From a checkpoint of a small transformer trained on Wikipedia.
Architecture: LayerNorm before each block, learned positions, tied embeddings.
Training: 513M tokens, 15641 steps.
MLP neurons of a small language model. Each row is named by its layer, matrix (up: input weights) and neuron, and shows model dimensions 32-127. Each number is 50 + 15 x the weight over its row's rms, rounded and kept within 0 to 99.
After each neuron's rows, "fires on" lists the tokens most often at its 100 highest values on Wikipedia text that the model never trained on.

L7.up187:42 34 74 24 34 36 42 48 48 51 54 29 40 45 43 78 56 55 81 70 54 33 72 56 42 50 38 59 52 43 42 36 53 50 29 72 31 48 49 63 13 34 34 44 66 60 52 59 35 33 79 58 59 56 52 73 29 57 36 38 58 48 15 52 24 49 67 41 29 41 16 48 39 75 63 76 56 42 25 67 37 50 58 34 54 23 28 68 34 74 58 59 49 60 52 29
fires on: " in", " for", " at", "in"

L4.up377:28 24 36 71 40 46 47 41 63 39 75 59 41 34 60 73 43 44 37 40 63 69 43 31 51 51 46 38 57 38 58 57 24 49 66 60 80 74 72 68 72 56 54 63 62 39 65 32 26 36 71 72 49 68 43 36 42 70 61 34 59 18 53 46 52 69 53 69 08 65 70 80 48 51 58 60 67 72 68 85 48 63 43 28 38 42 63 55 66 59 43 57 69 46 57 60
fires on: " of", "to", "in"

L7.up247:22 63 60 51 50 52 29 53 65 33 28 30 54 29 61 42 26 46 52 59 74 53 57 30 67 22 59 59 38 62 49 39 51 46 62 36 45 60 59 36 36 33 44 28 45 59 33 29 56 59 56 41 56 51 54 20 46 35 65 57 63 62 64 56 47 92 38 94 56 74 60 57 49 38 35 39 46 24 67 64 53 65 41 19 58 52 25 46 64 51 64 60 32 33 26 33
fires on: " to", "s", " They", " they", " appearances", " we"

L4.up503:39 61 70 58 39 59 17 55 42 54 73 43 46 55 62 34 56 45 40 40 42 56 44 75 47 51 26 48 32 43 43 61 99 57 41 59 59 28 55 37 31 30 54 79 60 45 39 56 42 59 43 61 51 48 61 51 62 37 45 41 62 47 59 63 30 38 48 33 49 47 38 27 35 45 49 58 70 62 69 40 62 48 33 76 47 50 27 40 99 45 70 65 50 32 17 46
fires on: "s"

L6.up1220:36 33 41 61 33 21 46 43 51 19 79 53 35 74 38 56 51 63 54 36 30 48 15 35 63 56 44 50 28 50 85 44 54 43 50 69 44 43 24 55 48 54 26 46 48 61 45 59 67 47 56 63 57 48 71 69 71 81 22 60 67 43 59 53 51 51 42 65 50 41 54 28 66 40 50 49 58 52 51 69 54 98 60 57 31 52 34 60 51 87 37 69 57 60 51 68
fires on: " M", "w", " F", "W", "T", "|"

L6.up1410:24 42 51 51 52 61 74 77 42 63 60 41 55 43 35 35 57 61 64 66 41 73 32 65 43 68 44 32 56 50 61 32 66 64 80 44 24 61 71 47 91 53 70 60 54 33 50 48 59 53 11 55 86 46 24 31 66 36 48 35 50 60 41 39 69 57 16 40 77 34 36 46 32 24 54 84 67 45 66 55 46 74 42 26 76 62 55 65 57 41 37 57 48 62 85 40
fires on: " \"", "/", " “", " (\""

L7.up1234:49 58 73 55 37 35 82 33 53 48 60 42 52 71 56 21 35 49 21 02 47 48 53 65 55 67 43 47 42 25 37 45 75 70 46 37 44 66 71 35 44 60 50 37 47 54 28 48 20 49 32 70 43 63 57 56 78 65 59 46 50 50 55 56 77 70 38 59 66 41 17 54 56 61 44 54 46 57 47 49 33 50 70 73 16 63 56 64 44 56 42 37 59 49 42 48
fires on: "s", " James", " Stéphan"

L7.up509:51 59 72 52 45 34 61 82 49 27 54 44 62 37 32 60 24 40 54 43 81 48 64 74 37 72 24 44 53 11 53 64 43 47 68 23 67 26 60 46 71 55 45 67 79 50 60 46 47 65 49 67 67 65 50 40 33 69 67 39 48 45 54 53 44 41 28 58 36 56 58 63 45 46 54 46 29 72 50 64 47 85 54 38 44 31 39 59 51 44 33 59 60 47 56 41
fires on: " The", "s", " series", " game"

L6.up639:41 47 66 46 24 48 85 53 60 55 74 40 44 61 51 44 53 31 59 57 36 42 57 57 50 72 54 53 27 46 53 52 64 38 56 23 63 53 53 75 57 70 40 37 65 15 82 58 30 66 47 32 66 42 46 63 29 81 48 34 30 51 31 90 24 56 60 49 38 53 27 45 48 52 63 53 62 40 61 62 50 27 71 56 49 41 61 36 68 63 37 87 48 41 37 55
fires on: " in", " In", "In"

L6.up229:32 49 53 62 44 43 56 66 38 46 26 56 63 43 47 56 50 37 84 68 32 40 57 46 95 43 18 40 37 46 47 40 21 52 57 40 34 67 67 39 50 52 65 50 50 59 38 23 70 46 68 63 68 47 44 34 46 54 53 54 54 52 61 80 45 27 65 49 55 67 31 81 31 36 55 20 58 85 48 56 41 65 52 46 43 52 70 24 39 55 46 47 67 32 65 54
fires on: " |", " was", "-", " American"

L7.up333:36 73 25 68 55 24 43 29 29 51 51 53 64 60 45 61 62 57 43 52 60 50 53 55 24 31 56 48 44 27 47 44 49 48 33 59 25 63 51 49 49 54 56 47 46 37 66 44 41 54 63 45 38 49 27 50 50 33 59 18 84 12 65 64 67 42 71 79 60 44 33 59 50 54 63 51 58 55 69 54 60 38 36 22 64 52 22 65 24 30 48 46 59 80 51 69
fires on: ",", " Northern", " of", " United", " Western", " the"

L4.up600:85 46 49 23 58 43 54 62 57 35 61 80 10 48 66 44 61 51 39 23 35 56 41 67 35 58 53 56 54 71 43 41 66 37 41 46 44 54 51 44 67 48 59 52 62 49 40 42 63 48 37 45 40 49 54 53 29 45 68 31 64 65 46 57 65 32 52 47 34 46 48 86 43 51 38 40 11 47 73 30 36 53 55 57 39 32 59 40 49 56 63 35 27 66 29 54
fires on: "s"

L7.up670:59 55 54 41 18 70 41 70 21 54 54 23 55 44 62 54 45 61 77 40 23 66 51 42 48 78 54 75 39 34 44 71 40 41 57 72 34 71 33 40 65 33 49 42 54 47 42 26 52 67 85 46 46 38 51 25 60 51 45 42 23 74 60 59 53 66 44 51 49 71 41 43 50 46 45 70 34 44 71 40 22 35 45 49 61 58 80 53 48 45 60 38 76 55 49 52
fires on: " a", " the", " ("

L6.up662:47 83 58 46 80 68 72 24 44 31 66 45 56 51 61 55 35 47 51 62 34 77 46 61 48 50 29 20 42 30 44 29 85 50 47 74 60 56 51 15 46 39 51 38 38 62 59 51 43 25 42 52 25 54 40 43 57 59 85 55 62 46 68 32 46 62 50 14 57 50 40 42 30 47 91 48 41 54 58 56 56 70 99 67 44 43 48 66 13 79 60 45 65 27 63 73
fires on: " M", " P", "b", " S", "c"

L6.up861:58 51 26 32 16 39 40 28 42 45 25 62 23 47 41 29 33 40 80 60 64 64 38 77 61 26 41 54 23 73 34 57 41 44 54 09 22 50 29 70 39 41 46 09 24 59 49 39 59 38 47 85 42 24 75 24 46 18 47 23 45 65 23 60 32 42 40 41 47 48 35 74 60 72 58 30 53 54 31 49 46 40 46 44 62 51 58 45 48 79 46 81 61 53 25 59
fires on: " or", " named", " one", "or", " called", " as"

L7.up1119:35 37 39 40 35 40 75 63 53 47 22 53 49 77 43 31 48 62 54 77 37 41 44 16 59 35 50 54 41 79 57 42 51 55 58 65 40 58 47 63 21 76 52 37 74 41 57 43 62 56 70 61 44 66 52 29 65 55 43 73 34 65 46 64 61 22 22 48 35 51 66 35 29 72 28 59 59 45 52 39 35 37 70 32 35 42 69 55 45 64 38 43 46 57 40 75
fires on: " are", " were"

L4.up367:70 43 48 40 45 40 53 48 49 59 64 61 66 65 55 21 44 69 61 50 41 43 49 64 27 75 64 34 21 55 54 44 58 66 29 52 48 65 45 22 56 48 34 41 73 54 53 56 20 43 54 48 55 23 57 35 74 44 49 63 34 35 20 92 39 43 28 46 20 35 58 57 55 53 54 77 38 24 90 64 55 37 54 51 52 48 50 43 46 45 52 44 61 60 55 24
fires on: ",", "s", " a", " ="

L6.up1282:63 46 30 34 43 63 47 59 32 35 40 55 44 56 31 66 60 40 54 40 52 56 48 65 64 50 56 60 43 72 33 26 37 69 31 52 34 77 49 32 73 19 79 43 51 42 34 46 63 43 49 48 54 44 58 41 47 47 50 28 21 31 58 24 60 28 39 26 48 39 41 53 54 33 75 44 31 61 89 70 54 78 66 53 51 36 63 54 63 40 27 53 65 51 78 51
fires on: " \"", " of", " ("

L4.up236:80 26 18 86 55 69 26 74 61 24 46 38 36 39 54 39 87 39 52 67 44 54 42 58 46 39 70 59 53 46 73 48 42 45 41 48 57 73 45 55 63 54 74 52 31 37 56 45 67 57 44 13 67 46 41 58 65 64 32 65 60 59 39 13 68 52 15 45 46 40 47 49 48 46 59 73 47 31 39 48 29 63 26 73 68 42 57 71 51 46 35 56 67 28 62 51
fires on: "'", " (", " of", "(", " time", "=="

L4.up1318:50 71 63 58 39 61 60 64 66 44 66 36 47 56 82 46 42 47 44 52 34 80 71 19 56 51 54 51 66 33 52 55 60 46 42 73 58 45 40 43 40 62 62 36 44 49 47 44 54 47 69 49 50 41 57 12 62 41 83 29 78 44 75 60 53 51 53 53 48 38 51 47 73 69 50 51 41 43 40 42 47 43 53 43 47 44 56 69 47 71 45 57 62 63 40 73
fires on: "s", " km", "a", "g", "d"

L7.up231:62 35 73 28 39 60 57 58 52 41 51 72 47 40 43 40 51 28 52 58 56 41 45 50 20 48 67 40 55 43 26 37 59 56 71 31 74 38 52 60 53 50 33 70 33 42 47 43 33 42 61 87 59 46 56 31 68 20 43 69 73 30 61 53 74 53 14 61 33 43 43 40 34 35 53 51 72 64 41 49 56 76 38 43 64 48 47 42 76 58 47 67 76 50 16 59
fires on: " to", "–19", " It", " we", " it"

L4.up1209:59 59 40 59 60 38 46 68 27 40 54 58 39 51 52 63 17 50 40 30 76 42 31 42 39 27 32 66 78 56 46 51 47 46 37 68 58 58 44 57 20 45 22 60 70 34 37 34 44 47 89 22 53 60 38 31 43 20 60 35 14 46 48 70 52 44 42 73 58 50 39 49 37 81 59 51 29 53 68 42 70 60 44 54 52 40 41 58 44 60 58 33 49 63 95 82
fires on: " of", "-", " on", " among"

L7.up606:31 49 29 27 49 43 54 74 39 66 33 67 44 49 52 66 42 51 28 50 49 51 40 20 46 61 64 64 53 39 36 70 35 41 71 62 35 51 88 45 63 25 52 26 62 44 52 11 43 51 60 71 57 61 69 62 45 67 43 18 38 67 27 69 37 78 44 43 59 43 42 59 59 32 60 54 51 52 29 50 12 38 33 59 52 51 73 33 61 67 37 44 65 65 54 64
fires on: "-", "\n", " ", " O", " E"

L4.up86:58 58 59 41 40 42 29 31 36 64 63 52 57 30 46 45 57 63 35 41 61 26 47 59 47 34 45 53 73 43 57 49 31 39 35 49 53 54 74 83 68 49 61 41 18 63 56 61 72 54 40 42 49 39 67 27 61 27 25 58 45 51 40 69 62 35 58 55 35 49 60 83 59 69 60 63 81 32 63 48 38 63 45 38 53 49 42 54 63 43 28 50 72 64 68 86
fires on: " /", "born", "On", ":", "Following"

L7.up409:49 59 44 40 53 26 53 60 59 72 59 60 53 67 53 37 47 41 43 33 38 43 46 59 92 33 48 42 32 68 64 33 64 75 55 52 57 68 83 50 81 18 49 45 50 50 45 43 36 62 33 36 42 75 48 54 28 47 75 53 74 57 45 64 45 53 43 48 41 22 56 43 70 64 49 58 82 43 25 42 65 42 64 53 42 48 64 41 51 42 20 49 53 65 23 27
fires on: "\n", " By", " by", "\""

L7.up714:56 37 54 24 39 46 45 67 50 55 51 55 27 79 40 58 55 58 52 47 57 63 59 43 39 51 75 63 30 68 38 47 16 48 48 49 62 55 47 45 53 50 49 83 58 47 77 41 46 52 43 50 45 48 34 42 40 79 51 55 40 30 41 26 47 51 53 55 61 17 39 61 60 48 71 54 24 67 52 35 68 51 60 73 62 56 45 79 65 48 14 34 60 37 59 52
fires on: " \"", " to", " and", "ion"

L6.up199:77 29 50 33 31 47 66 71 16 36 35 41 46 39 47 69 78 49 20 60 46 59 70 39 72 79 48 55 35 30 71 48 56 32 41 45 57 18 38 51 66 79 40 42 43 67 32 42 40 48 69 86 27 47 52 52 69 39 60 58 49 64 51 34 43 57 72 41 54 14 24 48 45 66 60 61 88 41 66 71 66 59 25 42 58 67 66 68 62 38 86 69 69 52 41 63
fires on: " the", " one", " 3", " 9", " 10"

L7.up1202:45 43 50 62 61 81 55 40 25 88 50 61 67 58 50 69 34 58 48 24 22 49 53 42 35 42 46 50 35 51 32 63 29 70 58 46 53 48 55 61 54 53 51 43 34 62 32 34 50 83 63 91 32 37 49 55 62 63 48 43 62 42 62 48 55 63 38 41 44 51 53 56 65 63 43 38 47 46 28 33 53 57 33 44 43 68 52 59 58 49 45 52 60 70 52 22
fires on: " ", " that", " and", " |", " in", " his"

L6.up9:60 23 60 49 46 17 49 27 45 03 42 56 43 44 59 52 55 42 63 64 49 68 45 75 67 56 42 30 64 65 53 51 52 45 34 28 54 51 57 57 22 52 55 36 58 60 33 21 27 61 49 62 81 43 49 59 65 29 68 41 48 58 49 67 18 55 54 72 68 51 48 18 38 59 29 51 83 56 56 51 67 24 63 44 31 76 47 46 71 48 56 36 30 66 54 61
fires on: " at", " &"

L4.up568:33 23 30 79 44 15 63 58 34 35 62 49 46 59 50 82 58 20 79 51 42 39 48 38 43 57 47 45 37 70 49 35 49 47 35 43 37 59 66 59 66 43 33 39 28 22 64 51 51 66 45 30 41 27 63 47 35 61 51 19 71 73 31 53 79 38 35 42 64 43 46 59 11 41 52 60 77 50 25 36 52 43 53 58 33 60 24 52 61 47 23 52 30 57 66 47
fires on: "s", " in", " of", "up"

L4.up1315:47 32 38 71 34 36 62 74 58 40 43 50 53 48 43 61 55 36 46 37 51 77 31 68 57 65 35 49 44 51 41 79 45 43 32 33 58 71 47 46 78 27 63 59 48 39 47 65 37 24 19 33 57 47 48 27 51 39 74 19 57 50 46 50 51 30 59 47 43 61 44 71 43 50 56 64 53 45 70 58 75 23 71 32 30 74 66 48 64 43 42 40 78 75 02 28
fires on: " as", " -", " of", " –", " when", ";"

L6.up1128:34 45 65 46 64 41 24 58 35 59 40 25 61 57 50 42 47 52 63 65 40 53 60 62 69 43 40 47 39 36 53 47 38 47 80 49 40 66 62 31 50 28 61 36 19 33 35 45 50 55 47 48 54 53 36 44 43 39 48 77 36 54 78 62 28 57 40 56 62 31 20 84 36 49 39 31 53 53 58 37 40 55 56 56 41 34 62 32 50 50 25 68 65 39 51 50
fires on: ",", " and", " he", " ", " before"

L6.up1229:44 55 68 20 31 64 60 57 44 33 66 73 54 28 23 48 48 31 35 84 44 77 40 63 63 87 50 56 52 49 39 48 39 27 39 48 86 51 81 39 80 53 42 60 50 56 60 43 66 68 41 28 43 44 50 52 53 57 55 47 47 61 57 71 47 43 32 55 64 58 58 64 64 39 33 72 65 27 52 58 59 64 28 54 32 42 35 75 82 18 64 52 57 69 52 51
fires on: "s", "History", " details", " Notes", " life", " History"

L4.up417:47 55 52 61 33 43 25 40 73 60 55 49 39 57 62 26 77 70 47 75 29 30 35 31 18 38 39 36 40 24 39 70 75 54 37 63 53 53 50 47 73 67 55 31 22 58 29 41 52 64 29 34 39 14 51 69 37 47 39 57 71 44 41 65 42 39 45 39 39 46 50 75 45 73 36 37 68 69 68 39 30 61 61 72 47 75 65 43 50 45 45 76 95 27 30 43
fires on: ",", " and"

L7.up1416:36 43 62 63 55 30 08 37 23 68 37 16 46 40 69 47 54 22 29 56 40 80 54 51 47 58 57 26 37 58 47 66 54 39 49 30 41 53 25 55 24 69 25 52 67 54 38 43 54 27 27 50 40 29 49 50 44 51 33 37 34 73 65 72 67 58 66 67 70 58 59 65 44 40 52 86 35 55 51 50 49 69 25 64 69 24 41 39 65 74 36 48 45 73 58 66
fires on: " |", " to", " line", "/", " /"

L7.up621:73 71 45 44 63 55 41 36 64 54 67 34 41 91 43 69 17 46 84 44 43 47 79 56 58 66 87 62 56 48 62 56 61 31 67 48 52 51 59 40 73 57 54 22 63 46 23 33 72 49 55 47 49 60 35 38 78 33 33 48 49 65 43 51 38 42 49 30 37 45 75 59 62 41 42 41 64 44 49 37 10 53 35 43 40 05 41 28 66 50 64 49 58 68 42 38
fires on: " in", " on", "-", "in"

L4.up1497:35 75 46 39 32 35 64 56 43 61 38 29 53 43 54 69 37 50 21 38 52 64 81 79 68 71 53 35 71 20 34 49 58 64 65 51 81 44 33 58 35 42 32 45 64 57 69 27 45 77 45 33 63 24 55 79 37 56 39 53 61 54 71 51 50 65 48 41 38 71 33 54 36 47 20 45 68 62 42 73 58 60 28 57 55 39 50 46 46 31 29 16 64 70 53 70
fires on: " The", " with", " of", " at", " At", " from"

L4.up949:39 41 35 46 46 45 59 22 43 41 50 57 56 47 65 32 48 54 44 32 50 50 53 45 53 48 42 42 61 57 54 63 71 49 62 55 61 86 58 67 72 58 52 23 62 44 41 53 27 19 37 65 45 47 54 51 23 40 62 46 43 42 61 38 65 32 55 53 49 69 67 43 54 32 40 55 56 46 44 57 63 43 40 40 46 53 85 30 56 99 66 57 32 82 55 29
fires on: "s", " of", " median", " average"

L6.up294:56 23 44 44 45 50 37 55 62 46 28 50 83 33 82 43 65 50 51 44 57 60 51 43 57 49 26 34 39 64 37 55 29 49 43 37 38 75 51 61 21 56 61 43 51 58 86 34 63 57 63 64 61 30 53 53 46 47 62 61 49 67 36 39 47 62 76 64 81 51 26 49 91 42 46 65 49 83 48 74 53 82 38 39 66 49 45 49 60 52 53 43 45 36 76 68
fires on: " the", " as", " ", " named", " and"

L6.up149:40 39 24 55 51 60 42 48 56 37 32 53 47 34 34 66 30 54 48 59 77 63 61 38 46 48 58 48 34 41 48 30 45 71 74 42 65 60 42 37 41 47 67 38 64 60 38 23 65 51 44 46 47 63 63 35 56 43 57 57 37 63 61 48 64 53 71 43 55 31 60 48 55 54 27 52 40 56 66 50 74 21 34 19 23 52 62 63 67 62 56 60 46 73 45 40
fires on: "s", " games", " goals", " appearances", " pieces"

L6.up173:58 64 66 36 47 67 58 56 73 52 63 68 49 24 59 46 36 53 48 38 61 45 42 42 72 76 56 62 31 62 51 52 28 75 55 34 56 66 69 48 56 51 52 44 60 67 53 51 50 34 57 59 71 42 27 48 39 68 46 45 47 24 47 06 63 37 41 33 33 30 28 69 55 52 75 56 68 75 66 32 49 64 34 64 49 68 32 48 56 29 61 61 55 71 50 41
fires on: " "

L7.up924:61 47 35 52 36 69 43 78 59 52 25 73 30 67 60 65 41 36 27 59 23 57 22 62 39 47 47 51 64 64 57 22 35 29 73 63 53 97 78 32 54 81 51 49 41 13 56 58 28 57 21 44 33 37 51 43 47 55 68 75 56 62 62 74 41 35 74 62 52 51 74 49 58 50 37 29 71 60 54 27 64 33 55 61 57 40 42 62 50 39 52 56 70 35 54 57
fires on: " was", " in", " ", " second", " were", " been"

L7.up72:52 50 64 57 51 71 71 28 24 49 42 60 36 55 32 35 51 46 58 51 54 50 66 47 38 55 39 56 38 29 46 23 63 57 59 51 26 51 32 85 74 53 39 80 69 54 53 60 85 41 43 32 47 73 05 40 47 71 51 69 38 56 31 35 56 39 47 60 51 51 58 05 35 45 27 52 43 64 62 48 57 32 59 36 69 30 51 40 81 73 45 52 64 46 67 45
fires on: " 2", ".", " most", " first", " 4", " only"

L7.up1057:50 12 50 42 35 56 67 40 46 47 71 21 30 48 42 48 56 25 65 74 56 49 22 62 46 56 71 74 34 45 73 32 45 48 44 33 52 51 62 66 70 53 51 33 27 32 50 58 48 71 83 79 67 78 67 46 47 32 39 64 40 65 76 21 59 54 53 48 63 48 33 70 37 54 66 29 36 60 29 64 43 46 54 36 40 50 58 70 49 67 68 43 62 70 36 34
fires on: " the", " as", " in", " and", " after", "in"

L6.up11:75 56 31 49 65 50 41 58 34 50 68 25 39 27 58 84 59 37 55 30 50 35 30 43 62 39 48 72 71 14 70 46 51 55 79 62 53 64 57 43 36 48 53 54 51 62 29 68 47 34 57 67 39 24 25 28 41 44 46 29 72 67 60 28 67 51 58 51 60 35 59 62 32 25 55 22 63 69 28 44 72 50 43 37 74 49 40 69 56 53 25 56 28 62 41 64
fires on: ",", "),"

L4.up159:56 55 35 47 57 48 45 38 62 25 21 34 27 36 35 49 60 81 34 45 76 57 47 51 26 41 43 48 62 69 41 49 24 68 53 59 48 62 51 51 91 63 46 58 35 39 45 50 32 42 57 62 64 48 43 39 25 71 38 44 09 59 77 63 57 29 39 64 33 72 35 46 23 40 55 33 41 47 97 64 35 48 54 38 59 73 34 57 48 44 35 66 39 46 49 67
fires on: ".", " of", " far", " Louis", " years"

L4.up287:36 75 35 64 31 64 56 48 39 60 38 27 47 54 60 34 37 52 52 18 54 56 58 75 57 54 72 49 09 69 58 54 79 67 50 36 55 84 51 43 29 62 53 49 57 21 56 10 41 60 29 60 61 63 63 24 42 36 59 55 60 61 53 45 62 70 62 36 50 30 17 49 42 73 87 44 47 27 64 50 50 28 32 18 42 50 43 67 33 66 62 53 49 54 39 25
fires on: " In", "In", " Con", " Re", " con", " pro"

L6.up382:24 67 12 42 39 27 38 27 46 28 42 60 43 79 38 51 50 54 43 43 59 44 45 45 45 63 39 12 56 62 46 53 34 62 80 39 52 52 65 59 36 50 55 57 73 49 45 38 50 69 72 68 92 27 58 54 70 45 68 51 63 42 66 48 43 57 63 47 31 62 45 16 44 37 31 60 54 40 29 59 25 56 68 54 41 58 52 37 33 59 43 62 51 30 43 67
fires on: " |", " from", " at", " Re", " re", " before"

L7.up1187:42 43 54 54 46 52 53 53 48 52 66 64 52 49 55 32 49 13 23 16 31 69 53 31 66 18 64 72 56 57 30 70 48 34 45 39 70 59 59 48 52 73 22 60 61 35 58 36 39 81 73 50 39 73 73 69 43 62 38 12 54 35 59 43 51 62 37 58 47 21 37 64 22 68 62 61 75 28 57 53 27 42 38 57 32 46 65 45 42 55 31 61 26 36 62 60
fires on: " on", " re", "On", " began", "re", " in"

L4.up707:45 48 46 49 46 47 59 66 47 80 53 61 69 31 44 17 71 53 66 39 41 54 67 65 70 49 90 39 62 62 27 59 54 35 36 52 30 63 58 60 78 52 35 46 43 50 30 34 43 45 42 68 19 47 61 49 40 41 72 49 63 63 26 37 52 49 63 39 55 50 63 45 39 17 51 55 32 67 36 15 48 70 54 41 32 29 59 31 41 84 73 55 31 56 51 73
fires on: "/", "-", " |", " of"

L7.up1036:21 50 64 65 67 41 51 54 64 48 88 51 77 30 37 49 35 63 50 64 22 38 60 46 62 32 50 64 30 53 47 49 54 40 34 48 52 43 62 22 22 58 37 42 43 39 56 57 00 39 57 44 45 59 61 20 37 46 45 22 34 22 61 31 55 38 60 49 59 40 57 29 58 64 43 56 50 47 32 21 33 63 32 65 61 21 56 44 42 45 64 56 63 46 77 64
fires on: " and", " &", "c", "|"

L4.up918:43 60 22 28 59 44 56 40 50 56 37 46 51 50 67 46 64 52 53 36 72 94 51 43 37 42 49 57 61 33 52 49 29 50 81 60 67 75 40 21 70 60 29 34 15 50 63 61 24 31 29 35 66 53 59 47 69 43 51 35 41 35 57 06 33 19 50 35 74 57 56 46 44 70 67 62 67 69 15 45 55 40 65 50 44 46 57 46 64 47 63 45 38 23 64 42
fires on: " of", " on", " the", " de", " against", " for"

L6.up367:63 42 71 43 44 67 50 44 78 53 59 56 46 28 78 60 62 45 55 40 50 55 49 60 48 64 48 43 46 36 58 10 23 55 27 47 75 50 41 60 52 86 40 59 80 25 75 48 35 37 36 47 49 41 68 67 47 44 36 36 51 66 42 47 49 30 85 59 76 51 48 37 59 57 57 49 61 70 48 58 39 51 67 56 61 72 33 51 46 45 50 47 43 56 33 49
fires on: " (", ",", " of", " for"

L4.up1003:52 58 48 63 22 68 66 74 44 50 47 17 41 57 52 61 57 39 57 36 72 38 45 56 51 30 44 64 67 50 37 68 57 58 32 50 48 70 49 57 65 56 31 63 73 58 18 79 29 44 34 54 81 41 82 29 98 35 29 43 82 25 53 25 47 23 26 51 51 43 40 73 52 56 42 49 48 26 58 39 42 42 61 47 34 54 44 39 38 34 62 36 40 52 32 43
fires on: " ISBN", "s", " %", " Votes", " ratings", " population"

L6.up1235:74 04 28 56 47 39 35 47 10 45 58 84 31 52 36 59 94 62 32 44 41 56 36 68 32 52 20 41 69 46 57 35 54 24 66 53 40 56 59 46 47 48 57 44 59 54 45 60 58 41 60 53 68 66 46 52 43 20 54 40 33 50 58 56 38 32 34 58 07 65 66 47 21 50 31 54 51 65 38 49 26 46 47 56 72 43 31 48 34 66 49 53 40 78 36 39
fires on: " from", " the", " at", " by", " local", " former"

L6.up703:44 32 60 82 39 45 59 39 48 70 41 56 47 55 07 54 91 53 41 48 24 52 67 46 32 42 20 45 50 57 61 54 90 69 43 50 35 54 49 68 40 55 10 55 40 56 41 42 40 38 66 50 44 71 57 68 52 65 48 80 63 61 62 39 43 68 19 55 76 30 36 18 60 45 63 64 59 74 27 45 60 70 63 52 27 54 54 58 42 53 50 43 43 50 37 42
fires on: " 4", " 3", " 5", "in", " first"

L7.up1428:56 31 59 50 32 29 44 56 75 64 39 54 35 24 37 45 42 44 25 18 39 50 22 72 32 74 60 19 59 76 45 50 52 22 40 12 47 62 50 35 64 46 23 64 36 72 35 48 42 69 77 55 54 64 26 40 47 30 14 52 70 29 47 40 51 49 36 47 48 43 62 89 42 31 65 66 47 41 56 18 59 21 41 43 50 63 33 56 59 44 69 26 76 52 36 54
fires on: "s"

L4.up711:37 61 49 52 48 30 74 42 57 17 37 57 47 46 29 50 39 48 26 66 59 40 46 59 37 33 45 43 44 53 41 53 68 71 21 48 21 57 40 50 65 46 69 41 49 59 32 64 36 33 72 38 30 50 75 67 72 26 55 63 73 36 47 73 77 39 21 37 55 30 62 49 53 69 40 72 19 59 50 57 53 55 46 52 69 43 44 53 51 60 50 58 49 40 45 48
fires on: "s"

L4.up1088:48 61 55 77 41 48 54 51 56 52 40 65 46 32 76 48 35 73 56 43 46 41 63 42 29 41 75 67 79 64 26 75 61 91 64 66 47 52 25 55 40 55 35 48 51 45 64 52 38 45 56 63 19 31 30 24 60 53 72 57 41 27 53 34 51 37 54 60 46 47 64 61 43 52 62 52 51 81 72 42 56 46 75 35 41 32 41 44 38 40 53 56 39 59 38 77
fires on: " of", "-", " m"